Weights of a small transformer language model.
Size: width 192, 6 heads of 32.
Architecture: RMSNorm before each block, rotary positions, biases on query, key and value, untied embeddings.
MLP neurons of a small language model. Each row is named by its layer, matrix (down: output weights) and neuron, and shows model dimensions 32-159. Each number is 128 + 32 x the weight over its row's rms, rounded and kept within 0 to 255. A neuron's up and down rows have the sign that makes its largest values positive.
After each neuron's rows is what it responds to, as a language model described it from the Wikipedia text at the highest values.

L7.down243 [126 173 122 122 148 135 114 152 169 186 172 111 133 212 103  99 147 127 183 178 148  94 104 135 142 162 140 150 145 102  98 160  95 130 100 145 178  93 106 111 129 130 125 149 125 128 131 135  81 158  60 108 137 167 115 163 160  95  84 120 153 131 218 141 163 166 117  73 145 185 134 153 162 172 148 113 147 114 129 106  90 177 177 132 141 124  86 111 115 121 166 141  87 136 162 147 131 161 100 123 134  93 138 165 165 108 178 157 124 104 130  97 123 108 121 148 152 154 135 230 138 104 178 183 122 114 143  86]
Description: Word-completing suffix pieces. Final word pieces that finish a word split into subword tokens, strongest for el in mod-el, also ord-er, l-and, provin-ces, propos-al.

L7.down196 [142 139 142  99 100 151 179 137 139 110 155 134 150 107 134  80 187 131 153 165 134 142 122 149 121 106 104 162 107 162  88 121 100 102 104 116 179 112 114 152 145 145 116 152 166 102 154 180  80 147 107 117 102 131 144 181 129 125 113 134 138 111  19 174 146  54 113 134 150 104 170 102 123 167  95 155 148 129 133  91  29 127 122 109  82 110 109 133 138 105 149 132 131 110 145  95 128 166 144 125  95 145 134 132 133 125 121 121 134 108 124 147 143 111 124  99 143 117 114 152 116 171 255 159 134 115 119 158]
Description: Word-completing suffix pieces. Final pieces that finish a multi-token common word after its stem, often noun suffixes like -ment, -ation, -ious, as in develop|ment, pro|duction, te|levision.

L6.down251 [180 166  81 154 148 138 147  88  98  87  90 141 145 102 100 154  89 102 118 235 115 138 133  81  81 115 136 108 119 192 134  77 127 131 149 110 128 149 126 103 126  99 111 111 104 133 163 136 129 134 144  83 163 144 179 113 119 151 180 114 147 119  96 144 184 114 138 138 124 177 117 168 121 104 116 151 131 139 102 127 104 123 142 130  77 164 141 143 131 129 114 175 138 157 137  79 131 160 101 152 168 196  89 145 128 127 129 127 128  88 130 156 113 117 136  89 166 113 111 145 187 124  73 149 161 113  96 142]
Description: Mid-word continuation fragments. Second word pieces completing a word after its opening piece, especially names and "me-an" words, e.g. Me-an-while, Mar-k, Par-is, feder-al.

L6.down106 [140 160 152 207 106 114 163 123 191  66 113 153 158 131 106 132  57 182 149 119 134 144 180 123 128 130 121 143 161 128 133 170  78 139 175 108 167 157 100  74 118 137 137 120 156 125 151  89 120 131 159 105  83 128 106  96 190 146 120 128 133 132 101 161 155 136 148 117 131 106 105 184 158  80 127 103  71 136  86 116 205  98 177 143 122 124 139 109  91 149  98 185 139 107  63 153  98 210 186 117 177  63 112 109 180 159 129 165  92 163 103 113 103  92 134 151 119 114  89 158 143 120  95 102  90 149 138 134]
Description: Piece after initial N. The word piece right after a word-initial n or N, especially non- and nonetheless, also New, Nepal, Numerous, names, nation; weaker on mid-word pieces and table cells.

L6.down86 [193 100 123 122 130 151 174 141  67 165  84 152  88 109 161 166 104 133 120 145 126  74 123 110 145 115 105  91  81 124 123 157 117 101 183  87  69  97 129  70 138 101 147 139 125 129 116  77 122 127 120 134 103 130  95 146 103 130 143 174 130 141 153  95 132 170  70 111 176 103 103 101 115 100 143 112 130  67  74 101 175  97 194 135 139 136 123 104 141 132 159 109 119  90 114 157 179 166 130 122 185  91  55 160 148 130 137 174 114  65 143 165 107 153  93 166 119  92 166  88 145 139  84 113 145 116 108  83]
Description: Mid-word subword continuations. Fires on interior or ending word pieces that continue a multi-token word, such as Dist-ing-uished, Miss-iss-ippi, cont-em-porary and pand-em-ic, across any topic.

L6.down288 [ 81 146 102 109 156 140 212 163 172 112 179 119 143 124 119 102 120  89 132 169 148 129 141  64 161 160 125 105 117 123 146  70 125  70 161 165 192 144 142 157 163 110 106 145 139 170 176 169 123 133 134  89 112  79 143 151 151  80 131 112 133 154 130 140 207 135 162 106 162 114 157 159 163 115 145 147 148  41 120 152 133 141 108  79 141 126 147 152 127 151  67  85 146 118 139  79 150 119 174 103 129 119 152 160 154 123 141 115 130 130  99 113 134 126 156 163 164 146 169 177 143 108 113 111 131 121  90 183]
Description: Mid-word continuation pieces. Second or later word pieces that complete a split word, such as insp-ired, De-ath, gradu-ated, and the rest of four-digit years in table rows, such as 2-001 and 2-021.

L6.down415 [119 154  95 105 154 125 130 160 180 169 140 145 155 132 115 159 161 116 164  92 106 130 159 165 146 133 121 151  90  70 119  99 104 132  94 115 102 146  90 115  90 155 155 147 111  87 103 129  88 111 124 146 151 193 121 191 178 106 201 133 157 127 148 178 172 141 140  91  59 187 144 162 127 155 138 144  95 156 147 144 166 126  82  91 125  83 125 197 166 149 108  82 105 153 131 116 118  98 149  98 132 115  98 119 199 164 142 128  73 138 114  52 125 116 156 150  97 192 148 131 103 116 109 145 186 160 113 129]
Description: Word-completing suffix pieces. Suffix or final word pieces that finish a word split across tokens, especially agent endings like -er, -ors, -ers, as in writ-er, direct-ors, found-er, up-on.

L7.down49 [150 165 100 104 112 164 114 141 147 139 225 125  82  97 123 105 140 131 111 113 105 146 123 135  57  90  96 132 157 150 120 133 149 165  78 132 144 172 172 135 150 121  94  97 122  92 129 118  56 126  95 134 130 195 114 145 135  98 129 124 122 189 132  96  99 172  78 188 129 111 133 106 127 142 160 158 146 132 124 163 139 185 134 135  78 161 134 135 115 116  62  91  97 116 141 132  70 113 125 165 174 138  96 149 125  82 125 153 169 137 166 109 120  55  46 158 100 142 137 156 117 120 248 143  90 124  81 127]
Description: Name-ending word pieces. Final word pieces that complete a proper name split into fragments, mostly surnames and places in lists, tables and biographies, such as D-aly, Bro-ck, Dud-ley; also commas after day numbers in dates.

L4.down220 [ 91 122  85  91 102 104 166  94 160 126 159  94 140 139 125  96 145 141  91 124 174 108 123 173 142 152 149 169 167 148 163 116 201 159 150 145 145 134  92 185 110 139  94 137  93  82 114 154 139 189 108 158 177 131  62  66 116 104 145 109 145 144 162 147 145 134  79 147 119 115 135 170 154 112  50 127 134 158 107 117 162 102  94 100 143  75 112 118 120 139 181  47 111 108 169 117 156 138 107 147 184 105 118 118 140 150  93 142 215 131 145 120 155 212 103  11 133 114 109  86 116 129 172  86 155 157 131 123]
Description: Mid-word completion pieces. Subword pieces that finish a word split after its first fragment, such as incre-ase, t-end-er, accord-ance, ch-ang-ed, ex-amp-le.

L7.down259 [186 129 105 129 112 183 131  97 146 141  97 124  92 130 124 123 101  66  87 126 166 106 141 211 117  91 153  83 126 119 166 143 101 137 142 105 138 153 134 111 159  76 117 109 142 195 125  92 125 154 161 165 110 190  99  79 134 143 129 123  94 142 132 117  99  93  47 162 127 119 111 137  53 128 117  62 135 163  89 114 217 155 120 160 110 165 119  92 109 145  91 159 108 119 162 162 133 148 100 136 162 131 137  81 109  91 176 113 151 137 146 126  92 101  97 114 153  57 149  99 101 134  94 109  66 150 102 146]
Description: Mid-word continuation pieces. Interior or ending subword pieces of words split into several tokens, like av-ail-able, ab-and-onment, cont-ains; occasionally numbers in dates or tables.

L6.down150 [168 170 137 100 104 112 109 103 156 155 143  87 161 159 168 106 108 119 113 169 112 153 132 120 133  76 149 152 155 137 103 215 145 148 143 112 135 123 128 129 166 120 135 142 137 125 104  78 143 126 179 169 184 150  91  95 172 136  93 105 116 142 167 111 171 145 103 179 134  97 115 145 102  61 127 140  68 125 138 121 114  69 164 105 131 118 104  98 162 124 136 191 100 150  66 140 105 143 167 111 132 127 156 145 126 112 122 165 140 182 113 174  97 106 134 139 131 166 143 114 134 161 131 125  85  89 112 148]
Description: Word-final suffix pieces. Final suffix pieces that complete a word split across tokens, such as -ion, -ment, -ial, -ics, as in mot|ion, develop|ment, potent|ial.

L7.down401 [100  73 100 169 113  41 105 131 128 119  83 212  93 123 196 104 155 158 101 159 166 113 136  98 126 138 124 154 121 103  93 128 143 146 148 116 155 182 103 145 148 142 163 140 172 107 131 124 129 117 129 161 218  79  96 149 148 169  91  86 122 118 100 167 155 131 123  32 150  41 131 127 132 123  91 117  95 180 117 179 133 139 120 126 117  79  82  89 145 147 133  93 126 139 148 107 168 130 149 171  90 161 181 118 107 104 109 140  68 185 151 183 105 129 191 108 152 138 166  97 131 150 124 132 148  80 142 126]
Description: Mid-word stem fragments. Middle subword pieces of longer words that come right after a prefix-like piece and before a suffix, like inv-est-igation, acc-ess-ion, fav-or-ite.

L6.down11 [158 113 150 142 103 145 135 163 108 117 191 125 124 128 104  80 138 132 123 175  71 162 174  85 130 111 173 144 136 114 126 104 112 218 171  72 144 169 158 151 173 170 141 139 134 130 142  91  95 112  99  95 136 164  91  98 144 118 180  64 131 115 169 108 111 128  66 132 127 117 154 164 128 141 121 109 104 158 152  99 110 150 159  78  91  83 170 107  50 162 135 171  87 110  90 150  58 142 213 149 158 161 133 153 137 103 137 142 120  92 126 128 136 127 130 134  57  50 150  76  70  88  71 104 139 110 156 141]
Description: Sentence-opening prepositions. Prepositions opening a new sentence, mostly time or scene setters like By (split B|y), In, At, To; weaker on word-final fragments of names in tables.

L7.down300 [149 107 149 124 107 186 198 124  97 132 173  89 137  78 118 134 164  50 110 120  97 110 129 126 165 113 140 164 167 126 164  90  97 161 130 148 127  98 132 109 181  78 133  56  85 149 124  83  85 144 128 107 180 180 169 151 100 132 128 101 190 146 119 122  97  96 101  90 133 181  70 183  99 121 159  82 168 144 121 112 114 154  78 127  84 128 129  75 115 129 119  89 120 180 103 133  86  93 152 123 214 123 167 153  99 151 183 110 129 121 142  73 136 108 138 135 128 124 106 145 132  85  40  94 139 173 147  92]
Description: Word-completing continuation pieces. Second tokens that finish a word after a short split-off start, such as years after "2" (2020, 2001), "thus", "which", "get", "makeshift".

L7.down392 [154  86 161 119 158  79 131 139  86 145 108 115  88 121  85 141 150  80 102  91 103 144 134 127 133  76  92 108 121  98 104 144 132  99 147 177 145 128 141  77 148 141 140 101 137 112 162  78 113 103  35 128  86 193 117 128 110  77 141 113  87  91  55 109 167 146 121 179 155  72 120 112  81 197  58  96 138 168  91 141 160 165 100 139 103  94  93 157  93 113 124 134 114 179  92 149 139 139 137 131 136 109  94  64 110 122 104 131 130 136  65 125 162 102 171 171 175 134 147 176 156 142 232 153  97 146 143 131]
Description: Word continuation after initial letter. Second word-piece right after a lone capital or lowercase first letter, as in N-ative Americans, N-orth Carolina, M-iss-issippi; also pipe separators after numbers in tables.

L4.down342 [144 137 122 141 110  82 120  86 128 124 135 129  86  99 133 102 116 124 116 126 112  92  83 172 181 143 108 122 112 124 144 177 114 154  63  93 141 107 138 150 120 119 114 150 156 121 123 180 147 123 196 102 132 100 138 169  75 134 174 153 109 215 150 122 137 128 151 167 116 189 169 130 144 106 139 156 150 140 125 135 114 132 121 138 185 130 167  84 135 134 141  63 175 120  71 135 124 197 202 175 159 117 159 103  71 170 130 103 121  90 191 147  96 169  91 144  67 140  58 156 137 147  79 134 123  95 103 157]
Description: Final subword of names. Closing word pieces that complete a multi-token proper name, often in tables or lists, e.g. Mul-der, Barn-ett, Scot-land, Twit-ter.

L4.down301 [107 160 128 165 147 155  91 144  92 124  91 149 119 148  77 120  96 103 140 138 112 103 120 108 152 175 105  96 124 184 169 114 182 120 101 164 183 108 176  69 127  93  87 138 128  72  93 123 128 110 209  80 115 203  88  88 145 112 186 112  67 118 157 156  96  96 103 122 135 183 175 165 134 151 120 170 140 138 112 147 138 109 131 134 103 135 141 106 165  93 154 174 135 125 130 141  90 172 127 148 151 107 127 138  96 117 134 147  95 121 124 149 138 182 130 157  97 116 179 172 112 124 111  89 104 116  66 150]
Description: Mid-word fragment pieces. Short consonant pieces inside a word split into fragments, strongest on the r of cont-r-ast and cont-r-act, also com-b-at, invol-v-ement, biz-ar-re.

L4.down361 [ 78  73 106 128  96 154 138 111 173  80 107 132  98  68 151 158 137 160  61 113 162  97 165 187 177 167  81 121 115 170 110 147 183 145 117 139 169 106 127 111 118 137 150 115  84 109 143 115 161 175 143 119 141 170 161 115 139 121  90 154 103 119  72 177 104 117 117 115 100 140 126  94 162  90 153 158 126 143 166 164 141  86 123 134 143 163 112 146 147  86 220  67 151 111 171 120 163 133 184 131 106 108 127 110 116 132  99 119 154  81 160 121 145 116 157  76  77  98  32 180 160 123 184 165 134  81 115 159]
Description: Mid-word continuation pieces. Middle fragments of words broken into odd pieces, right after a short opening piece: ar-ch-itect, O-ce-an, For-ce, ord-ered, W-ork-ers, dec-e-ived.

L6.down88 [166  63 153  85  97 120 195 121 125 123  81  96  72 144  77 131 107 145 109 135 104  98  99 121 177 145 108 177  70 123 155 168 141  72 146 136 157 114 153 170 160 140 117 140 107 138 132 148  80 163 152 105 132 152 133 152 125 178 126 123  99  96 176 117 162 156 194 123 109 154 116 174 139 115 103 146 129 116 119 126  82 126 176 127 165 105 105 155 211 107 100 126 135  54  65 110 167 135  60 126 131 136 164 171 176 135 164 138  69 135  99 149 143 179 134 114 145 125  91  75 144  98  65 155 131  82  94 116]
Description: Mid-word completion pieces. Word-internal pieces that finish a word already begun, especially "ter" in names like Walter, Winter, Winterthur, plus ited, et, ing.

L6.down438 [132  91 138 131  96 120 132 129 168 122 135 128  71 133 160 131  89  91 124 110 168 120 131 163 111  95  92 239 164 117 170 111 109 145 202 101  75 119 108 104 174 119 141 122 112 106 104  92 116 113 118 136 154 104 177 127 124 115 181 138 155 105 126 155 169 132 140 135 115  90 103 160 160 139 154 184  42 146 119 119 112 114  93 219 164 120 124 188 127  77 119  95  91 136 115 125 164 116 116 164 185  88  91 157 169 137  74  80  94 125 118 123 147 147 100 145 129  96 118  99  98 134 136  95 118 158  94 116]
Description: Mid-word completion pieces. Second or later word pieces that finish a common word split after a short prefix, such as ret-ire, mat-ch, ab-ility, reg-ion.

L7.down94 [159 125  90 111 158  95 139 127 112 133 130 175 125  69 189 184 132 155 100 166 130  90 168  63 154 136 140 102 162 196 150 117  73  98 187 146 118 116 121  90 180 146 193  74  61 119 150 140 116 161 129 162 113 128  97 145 132 141 142 125 153 114  58 131 161  90 124 172 185 133  71 125 114 117 143  31 145 161 148 101 158 137 138 155 115 101 122 138 146 142 160 161  76 220 141 151 181 119 132 110  94 148  99 159  74 112 108  98  91 156 110 153  93  81 107 174 120 109 138 112 155 155  56 125 114 152  67 132]
Description: Sentence-opening word completion. Fires on the token that completes or begins the first word of a new sentence, paragraph or heading, often after a split capital: The+re, The+ir, A+t, In, D+uring.

L4.down129 [107 132 115 156  95 181 151 115 128  73  95 114 106 122 142 130 106 136  99 131 144 132 113  86 157 156 102 109 160 164 124 128 130 120 154 212 103  70 112  89 121 154 143 116 129 113 144 164 151 140 123 121 116 168  68 114 138 130 111  96 133 167 188 116 142 129 175 139 117 117 114 119 116  74 127 176 123 142  53 207  76 105 107  90 182 158 148 115  68 155  67 141 163 142 149 151 161 139 149  77 144  63 127 136 176 137 117 154 136 121 200 113  98 111 135 171 133 151 140 158 213 135  65 101  82 153 128 152]
Description: Second word-piece fragments. Middle word pieces right after a short opening piece like R, C, Sc or d, e.g. Sc-ene, C-ong-ress, R-ail-road, d-oc-ile.

L7.down322 [139 149 182 140 155 146 162 109 156 141 104 133 158 144  92 123 103 156 173 149  86 124  88 128 161 113 114 124  49 105 142  63 138 175  97 105 113 141 148  83  92  96 148 135 112 148 159 104  97 112 116  89 113 148 121 106 128 138 148 141 136 144 179 144 129 145 137  32 117 157 126 145 120 152  91 164 134 129 159 112 151 129  99 104 125  75 162 172 177  86 102 108  80 130  97 133  93 128 109 133 188 132 185  62 135 107 148  60 104 166  98 129 110 107 212 113 106 127 136  69  34 164 125 165 130 138 150 112]
Description: Word-completing noun suffixes. Second pieces that finish a split word, often person or role nouns and infobox field names, e.g. Lab-els, Own-er, child-ren, prosecut-or.

L4.down292 [129 129 155  52  94 122 103 120  23 175 116  64 117 209 122 140  90 107 158 102 104 169 156 127 149 150 139 171 131 118  98 132 125 119 130 129  96 155 148 125 112 134 114 114 135 102 105 179 157  86 119 140 159 152  90 192 169 141 126 101 107 100 193 140 109  69 121  94 169 138 202 126 103 127 127 114 136  82 109  80 123 134 180 144 105 103 180 108 157  94 155  85 149 134 127 136  88 124 159 110 134 139 102  66 135  89  95 137 146 142  76 137  81 150 124 200 150 108 137 194 150 144 185  94 121 132  81 102]
Description: Year digit completion. The last three digits of a four-digit year split after its first digit, mostly 2000s years like 2|016 and 2|021, sometimes 1|991. They appear in tables, dates, election headers and citations.

L6.down257 [173  95  50 137  75 110 170 136 167  94 133  94  92 155 181 138 142 163 117  85 120 148 128 162 101 163 115 152 141 103 126  84 163 118 160  90 179 161 134  57 148 106 138  93 119 143 204  84  96 194 127 144  86 155  79  65 129 144 113  90 148 116  36 152 118  75 134 155 148 105 132  93  30 128 111  99 120 159 125 102  93 129 134 165 160 104 155  78 166 168 166 166 139 120 105 111 136 127 114 163 113 109 107 134 139 140 172 184 124  82 148 205 129 162 125 146 127 122  97 155 169 100  71 127 170 100 112 113]
Description: Clause-opening connectives. Fires on the first word or word piece of a new sentence or clause, e.g. The, On|ly, Never, Most, and on "as" after a comma (as well as, as opposed).

L7.down348 [ 79  51 119 147 200  91  80 161 117  99 156 142 124 111 145 183 177  91 181  54 112 129 166  77 100 179 116 126 130 146 123 147 126 125 106 108 173 146 101 166 205 131 124  86  87 181  72 111 150 207 136  95 113 111  89 129 101 125 146 129 128 127  65 111  77 113  71 172 124 106 165 180 129 181  90 186 174 123  93 127 175 143 110 126 166 153 109 104 103 103 182 143 151 125 144 126 138 131  98 128  98 137 137 136  98 124 112 192 146 117 139 139 163 101 191 147  80 145 120 145 103 163 177 130 137 118 161 102]
Description: Name-internal fragments after capitals. Second word piece of a capitalized name split after its opening letter(s), mostly B, F or Br, in names and lists: B-ri-an, Br-and-on, F-ount-ain.

L6.down4 [143 154 123 182 130 122 165 176 107 174 129  96  85  81 102 148 141 112 111 142 120 194  79 107 137 173 203 147 150 127 160 126 150 112 119 106 141  84  77 155 150 164 104 117 130 142 165 140 169 170  98 126 111 146  57 136 113 129 116 121 123 135 155 177 125 152  90 160 136 148 105 176 144  60 209 136 170 122 123 123 156  88 140  95 140 117 198 124  79  96 124 148 123  92 137 138 196 169 145 131 184 136  97 110 184 173  81 125 176 112 134 202  43 200 104 160 115 158 133  99 127 114 107 113 146 110 121 152]
Description: Name fragments in tables. Early pieces inside proper names and short capitalized words, often in tables or lists, usually right after a capital letter, accent, or pipe (Mö-ld-ers, Mar-ía, E-P-BL, F-RA, No).

L4.down419 [156 104 160 110  28 160 133 153  99 135 123 109 122 153  83 139 122 152 104 116 137 155 164  76 119 144 117 130 157  96 138 135 108 146 168 154 132 119 148 129 161 105  85 167  97 114 159  89  93  40 112 164  95 212 124 136  91 115  78  96 182 141 154  91 111 115 152 149  98  97 164 130  86  99 146 118 131 119 119 155  69 120 175 117 157  78 180 137  94 162 120 167 123 113 154 103 117 175 136  74 137 113 134 162 131 120 135 140  84 106 132 177  89 110 155 113 122  99 138  70 166  73   0 187 143  99 129 168]
Description: Clause-opening connective words. First word or word-piece starting a new sentence or clause after a period or comma, such as By, Because, and, As.

L4.down86 [ 97 131 109 169 132 168 123 115 105 140 146 106 165 128 134 132 131 120 164 135 115  91 111 113 135 103 129 168  64 177 129 128  62 186 114 113 125 102  95 130 141 107 109 165 130 117 176  87 140 165 139 148  94  86 111 119 118 157 113 100  81 150  46 127 118 155 132 144 180 122 122 155 128 170 140 189 180 165 153 135  84 134 165 107 111 158 157 111 101 164 148 120 184 151 115 118 131 174  72  74  65 124 101 109 160 146 107 136 137  65  65 162 143  89  82 117 153  77 118 164 144 119 187 180 143 136  99  73]
Description: Word-final pieces, esp. "east". Final word piece that completes a split word, strongest for "ast" in east/northeast in geographic locations; also -ion (region, suppression, Union).

L7.down358 [105 169  80 138 149 116 167 110 137 147 124 129 117 120 104 158 144 141 137 150 125 178 141 120 172  61 196 113  87 150 113  86  97 103 130 167 108 104 154 115 105 101 141 125 153 172 128 196 117  69 129  87  74 136 142 156  89 180  99 103 177 159 173 139 186 182 141  62 123 151 134 126 151 128 154 136  79 112 153  84  90 146 106 158 152 113 112 148 140 135  76 103 135 175 132 100 161 136 149 140 147 146 161 185  90 106 173 137 122  95  75 140 125 172 145 113 193 216 173 128 155 178 172 121 136 136 119  79]
Description: Mid-word subword completions. Short inner or final word pieces that complete a word split into fragments, often role nouns, e.g. princ-ip-al, found-er, Minist-ry, deput-y, elim-in-ation.

L7.down353 [103 131 140 160 107 130 168 165 153 106 181 128 138 168 137 140 134 136 158 137 106 151 177 115 154 153 109 172 157 130 135 123  82 158  99  94 112 156  78 158 128 161 154 118 117 183 121 160 127 160 129 138  81  95 167 164 121 136 116 114 117 110  28 177 152 182 120 101 101 173 133 130  71 101 141 157 132 135 129 143 132 158 115 121  96 146 139 161 119 109 143 140  97 126 104 122 119 120 128  73 152  86  86 122 171 140  88  91 142 116 144 126  83  90 124  96 173 140 168 115 107 111 255 105 127 120 220 210]
Description: Mid-name completion fragments. Word-piece tokens that complete a name or word split across tokens, mostly personal and place names, such as Rober-t, Mon-t-real, Mar-k, Gober-t.

L6.down322 [178 141 132 112 124 137 132 129 130 134 128 127 117 118  69 167 136  93 184  40 126 134  70  93 112 163 115 105 143 173 167 113  84 110 176 134  98 107 142 142  88 142 145 156 111 150 117 158  92 124  66 103 124 166 108 188 128 100 158 168 111 164 140  74 105 106  75  88  97 126 144 131 186 108 187  72 200  98  92 142 138 159 111 113 141 145 166 156 183 167  98 130  70 121 113  97 136 158 171 124 130 132 140 102 107 107 102 118 139 130  63  89 132 125 126 172 113 199 171 127 155  92 135 106 147 168 132 107]
Description: Word-completing pieces, esp. "among". Fires on the final piece of a split word, above all "ong" in "among" (among others, among the), also even, example, using.

L6.down269 [159 133 127 187 132 120 118 138 138 134 106 112 141 123 108 110 137 139 151 116 131  84  54 113 134 143 187 120 154 131 107 119 131 148  80 164  84 143 121 162 223 153 104 161  92 119 135 178  97 124 192 167 104 133 139 135 140 113 198 103 145 200 187 146 142  88 144 123 114 128 164  79 133  84 151 160 171 134 104  86  98 133  76 140 208 167 168 135 158  79 116 113  57 150  98 141 125 233 157 155 112 123 181 146 105 139 173  76 139  84  93 134  88 108 107 140 108 128 155 110 147 120  71 156  99 154 128  88]
Description: Mid-word continuation pieces. The second piece of a word split after a short opening fragment, in names and ordinary words (Gri-ff-ith, sc-hed-ule, bri-e-f), plus table-cell bars.

L4.down279 [136 189 144 167  84 102  80 112 123 147 137 147 120  80 144 110 143  84 148 124 104  94  98  77 121 143 106 107 145 185 156  75 141 110 146 136  79 127 134 147 142 117 104 153 183 133 109 118 133 129 137 125 141 100 148 169 125  64 111 101 104 106 150 113 106 161 112  71 121 121 156 101  58 109  80 136 132 135 176 108 183 100 123 136 162  94 150 145 116  88 132 141 114 172 108 110 197 121 124  84 124 143 147 102 120 156 223 105  71 138 190 133 164 104 108 182 148 181  40 165  24 130 175 111  87 112  91 181]
Description: Mid-word name fragments. Second word-piece of a split word, mostly personal names in tables, cast lists and bullet lists, as in Mar-ia, Mc-P-herson, E-P.

L7.down127 [112 152 141 103 176  95 138  81 108 122 186 143 120  83 116 104 112 170  88 146 143 153  90 156 159 127 115 146 114 116 130 155 132 177 141 139 199 155 127 180 102 104 136 149  99 106 140 129 105 152 112 140 110 122 167  80 140 107 194 248 113 108 135 132 115 119  78  96 101 112 137 152 135 171 115 162 120 138 108 138  85 120 101 130  82  86 129 118 139 129 171 115 142  80 171 143 110 112  82 146 167 157 113 125 140 107 101  87 109 110 101 141  70 174 119  82  90 134 163  65  93 157 193 138 172  83 115 152]
Description: Predicts a following "a". Word pieces and " as" just before an "a" sound, such as Iow(a), Nep(al), Cou(va), or " as" before "a" or "well".